Weights of a small transformer language model.
Size: 26 layers, width 320, 5 heads of 64, vocabulary 32768, 47.8M parameters.
Architecture: no biases in attention or MLP, capped logits.
Training: a variant of Muon for these matrices, 382M tokens, 5831 steps.
MLP neurons of a small language model. Each row is named by its layer, matrix (down: output weights) and neuron, and shows model dimensions 0-159. Each number is 128 + 32 x the weight over its row's rms, rounded and kept within 0 to 255. Numbers have three digits each.
A block is one neuron, or neurons of one layer that tend to fire together. After each block is what it responds to, as a language model described it from the Wikipedia text at the highest values.

L12.down615:165091082096149092130090130109108160137121098114115090178166097080152084141089111164093131138112120250166116119210118145137111106194107159123108125133113186129074144180111135115148189135103136124158107161118129090136132213127170174195159122118131132160065112179127168145115157128129108103112123142138179126111081134148152087103111122163151112065137110127104151107152202108134090100154155137167175069139125165098146075107121105154128157170124105129181100115140154149142093126079101
L12.down1451:141130143140140125107093069147122147157108122113132149105137130071142090131079143094117054127133118167124116081127108094072177154030127157099131081126096064172105084179105116140138155126138113111122151134111051111092145114147129170151075128111131114066107106123148208153097143118093113086114098137182125146122118165100095155160131201174069180149137172153077155129109168127101129112096185126151113114071126154155140165156127116127177088109151149132115103091075136169086167104117116
Final pieces of list entries. Last word piece of a name or entry in lists, tables and parenthesized foreign spellings, just before a separator like |, ), comma or line break, e.g. Vezzali, Sim'm's, 鈴木 優.

L12.down122:151125107099154126086138124124118116124078123207150094122160176163078136111168086059109095078082120134139126163172141081150123126153127071131149104144093178220139122083149156158160117121165051098106195173115098069169117056152160119114131162096125147149164129100119107160135098069139112135125128147126078105104149155159095130106226142125159120097112099162140137147119176070129139161094116112112138143134121089144197084162111163109173161110120098159145150155164158113117115151208112
L12.down1354:094112116127087151110156127127106172128136200135122163125147161164104095160093111145160088110141133084101146112079111149116175132104127098110085130194081129056101115159166114117088123108138133133126081125087151112083144144186134147122187096088113126169146094167174118183078089107118160105082179093100099081158148192133150057125067134140141124130112126094079168140133097154158111162123080121042129113118126118169154134093095186110126193140136069175150168121124114104177190100130115
Post-name parenthetical or location. An opening parenthesis or "in" right after an article subject's name or a place/building noun, e.g. Wang Guangyi (, Stadium in, State highway in.

L3.down8:092167155141087172145142149177166121153097125120161131158140104119169136090092146158154066104089162106126128174114153171170150105148098130126148140146151110145189069091158142112094116172148156104170111147117081122105153144143158111184168119165110177063131128179049088138199104118140122090105104110100205143154084116113124123136105163128163120150135176086145144162116167129101149094148127172135158134109139172094138110130157114178134114151135126122077150124175121080192149119054084
L3.down79:078153107135087113067112142173081168110151081106108139178171090130129098162147163092093081071091127113123074126177152109148112128105134136130061060089118160104123119171117127113116143125095127141082117164169113128158057118110108097107062180125129132116121204226152138156171163134068108071098114112117136192164181142102112088187130137156102118095168085149094142109103134118047107151119203144134131198143103119136080133167114142092150109108086181146082127221144127122093177114172127
L3.down469:163106176156179156138172126129109071063121111115144144133149115097153121156127160105139188165111104154118154133101132156102108080140186202211119113153125188132111150156182203111152151140118154050074103115164181046129153146130107114132120171189140130075092127124149129099143121118137139105174120136117112118143116101155126097126081089090146138122183129138131132148152099140104116179134154093137144099122121135134160124132108120120042107168093094110092091056145051146087156126181152
L3.down544:122147140125159076177065129158099110129074097136132101175114133139104072101142155102097170164131118135168127219129085187098198077094084076112133064111161173100086182134080140166108132113108082052108127115092177163131149122070065125068072145058142107140114131138147151156109137058117089095151128094148135114130124112158171119139131106115137137140112178184122110111098145129166125112147119149124074142201145155168137161164130076086193111106160118115084140127109160132099141129131177
L3.down752:215149091141181149100174072123119111145182125135182173114124021139127118190107129110135173058138163142060107130103133108156125152101130183114064129107136127080129069107170126109149108094145149063101105116086131168118126098149136162134144150167165070142092081094054096155128156136120105141175137120137154147128127112029132086127108166088168122152086114129122160097113182146107129135182186098182114188114113124140076169172156138144162127099114148118105129162155125115139183090209135
L3.down977:160132116110075121137139115077103193102185090175197096123193184037115147129129139116188129067135098082155122094118152111111123153127150100105095054206087128136137179130104157086097150070150143178084121134144143136128180081175130126121086113136105124154150149084121085116125088132167074088098074098181153099132131074078091116109074183139095155097123144062136131134132098074162145096151109132117117104149154107064169169132211056151168108128142118204087098134129087126186149117139152
L3.down1289:115157104151168078149129098140164207100124131151192123058086124121129141127161143135129114113144122139149124115168106134169176117121104187164119176152153152147114081084137174100073162070095099095093186163109100126163098159126149157195136119122120129127129125139177144149199112155168114115165148149076131134152099089154083113135086106087112140177147132119079195219153172086133143122152087108139101107144127081121085152124107090129127090091114155123112123089137169127098137141122152
L3.down1495:095065155144079141069157129175102111113123133151136105173182154163095142103145130105146137123145103064174113109107108213145102095106190113135106102183133168125146065084143149138119122101162157112143171102142088190149155142129100146089157055068145098060109099116123098169141139123110107098211093088157177115152119126136064135091135132114069074051139082111092150113127136096125106114111137131115141117145147105099133116091121085098069179119161193125091109151122175093167064162144109
CJK characters in parentheses. Byte-fragment tokens of Chinese, Japanese or Korean characters in parenthetical native-script names and titles, e.g. Suzuki (鈴木…), 株式会社; weaker on scattered English word endings.

L14.down285:093100181085090109157055121165081099170102090126046165136103105185143084132097121128105139117105108159110149141150083101123128145095130048114122084115083126136085136165174197149112174151174118087109125111174102135186155109108066128150138100137129088143163092157087103176145086091129130118098133134068139131132174157134165165145130145209129097080199150150128087115133104154206132106117141126065134107101159144131133118183123106084118120075162141108143183104100135179057145135131123
L14.down486:110096157110148134110146078096142221053192109181102199151093121114186111104105140112068064122119103127125159151162134087149070095175144135128109092184132131095112147144112091121104154158092137110133064172184148143129058139140074161100148095166142121108126116118144102086173127162062088131166146113122085117134109127139143180129099177122152144095130095110117112106111104095152151105139153080152147153130147187093110110134184144052114100205148109101092107056157119048132084135124121
L14.down1045:107106136209124125107151147148143196114134092160146104137108169136161118117127105122111148122102139160100194042148159096135133140136102153122089089133157095140072138156107137218134194105052201092160135110125119099094168191122143110058178130133146147120139168129123159148111084131150131093134142127068077158144099101078130086085134140125163135130139089082114073129128131133117163153119128149169095152149123088180147102120124098085076144105091147203078156154144179068145161165105066
L14.down1134:147091152146150101137135164085118140096111168103092158127101160088137172163088107165121136121123143211077131159107078074117085109135106099150121198102130196086090152175107080127113143150181100115141119065136078159140114124152238171144135180127131129181095168123095178110110137172176115044108111100118150116087150137088117117090163153152143168169198136130183075116108144154113101075168152111101081157148139111132093181171147065093133114099155137207138129106141112049173070159133090
Name and date continuations. Non-initial pieces of multi-token names and dates, mostly CJK or Arabic characters in parenthetical native spellings (秦…, 鈴木 …一), plus month/year in table dates and final words like Records, Institute, Prize.

L14.down747:142135143077140101114141123128148109145124114096135140178124149142106160135125136126162168114115128112119101141075085105107121101044115134151131133176157109206142105159103115116167065092164098039093153129119119137072102109100167116154112186135115104139097165156115100158123089107103138130170132151131133078140153118150124104101116178131112070156099132089088084130166098100106107100161106125158152188088127089117170149115064124105086122122130125104109134118136163089083168105168177
L14.down1224:157101167127155064095184085091120184095148156107103112113150171108110080098131156123086127089055151130105115073130093159129182123056174140199155123169097181158123168081116163148130189160061107211142157086125186125137140168193077132172097124117122182173199126071135137137109140120111100125143114139078186128099156116187103133181129137071172151129094146156103079150096122071147132146076151149154190161074114163099122138120152169041142168150109159156155132173122107142135094135092148
L14.down1250:106110124106087145137236165113170080131126131162108104179112095147104136115119151108121127154189112164169164094145142162133140115133104079144110144142142108141138155142099139134114148117109070124102134206106122121111085154126134139172091160095099104131176147185103134130117114152123192103193187126179142172126122133054124121080146138149096083179082114068173115095099169073085143117113140053219063188143111085107081044174110105125167083121133075151083100176098154117111172144103145
L14.down1460:170142186147125074143128114095168170114114144129129140127114122143200094126128192152158100153102143103131097164150162119095092177115104136154107148150149121110118165161096147111131205138138087100134172120175110140141099143136110200168123194156149097138140107075117165163106194139126123098072119141142152146118170131163189060097120154100096163109111062147147097179128030048124155079161112081201166079128149111134162179112194137139163117140165132129075136118158162086107161128061095
Mid-name syllable pieces. Word pieces inside personal names, mostly the second syllable of Chinese given names (Jin in Xi Jinping, Ying in Sun Yingsha) or other foreign names.

L3.down5:147080108126097110143130095078140149101176137116146172079079166128116078160085117097143158157155103118126151064114094159139075168170189194120121074190145165125136087154123164160168128079132151163100127095122099134167110106161120106129088103139168133162093162123132182094108139133083130129076192125119123103221107173126112151144074187165095127095099134139070141148103067104147129146127136100079145134139145147140169156151176160115162154119104103102139135098148123170131083146104143
L3.down9:169172099164121080136115143156145179141180088125071226157156105107134166146144063120121149158163112139058123125121134191143077086133091090122118129144091139099133136122153095063176127133106123131137201098110111151157103154111147088083170100180127117125148138124122157135077154138059113152099154147180148137121134151190102204119105150113108171054155097141175157139138180140067167142146128097121181188126108151088113156131100173168095102132155144157148148099161136087200143145156112
L3.down364:102153125111109160133134119107078165159076128109113126136128125082168097150165143123158125136125083099153086093139134100121129125136161199106096122085186084154155177173128081135110125089122120134165148173139146199107103069134205113138073149159099141112089137119101119144161160104103148183177157098100118050162128137098211171119090146148165141105125081104130100183235217164067042103103125140063111170150127105118145177087084123149061102136175179144145159134102077113115151128143232
L3.down396:131180110147122138079097099124105137149167118131111082132216110123111148158128163142150118133176088119111085137134148136170150065122144122100139128098178154139161164193177138149114133125105151144143125085172108097104169088121162052164134136158078143098104204186150032102174149187167140128114178107115108145064095144075219100112148133103161192119130120154138103107162146134133118032081146185069152190113072122113120156127105181071101135172164065109136132083189151177073100186151203
L3.down1087:140104075140120105155081160145054183137190116143077102102115115119172102094118118099112126083095157153139079049139140130115147155115199079104140105129094097115159149199129122147124149126133111093187104156152109149149135150142140120109165148101068121105148082188049119126119116139092107156137112120119138161134154088075152161105140161097172148098126132140174114142115112161076103136125123109114049188053090128167071073086108155092220164153133142216128186128092134109088115097071184
L3.down1242:086187098068133102090167138096148148119113145133109165136097185122106157177150119091127172133226155071098123089117134122149098091156095109147050168128119117124120122144109169134125087126156122082102083126154194144138062125194178066123141116092141105112106172157126153142131126162170104115123120163131103085134128142130123156125161123139156109126204131130174095109153157135125119098083143102164091146120131142112083170137132033130125174115147134100249114153123105146137132096166119
L3.down1265:126179089171073164090189125138089080174089142098074134128184133138183147155139118098135151145152121142119112179105171165122180129142145160133091171130077117050169116107132133138156140118112102158163158181099119107167098132145164144156110154147133097122148129203152126110162176163140119134155208095135150101152223169158114127161122078136143114078071069157073147129060165136185108115133149121163152104095166115075069161127123102146053131173183126093095152075138152179155117157186171
L3.down1481:162162116069080058179137089072093136159125164111171143122169168161120029143095135152161138152128087169112069080134140110172162116135153084115170130136125078160194102183100117098160102099120135116166181140118109134040134125110101123092128175141159101147138124175087087148170078127162145139182104100139127116123091146078153073124145123124162088121153134118134117136150138162141107105086135192080152123155132090120098126196159089105135161127107147047148148097128113166209125143097110
Foreign-name gloss openers. Tokens inside or right after romanized foreign names, especially a parenthesis fused with a CJK byte before a native-script gloss (Suzuki (木), Liu Wei, Liga IV).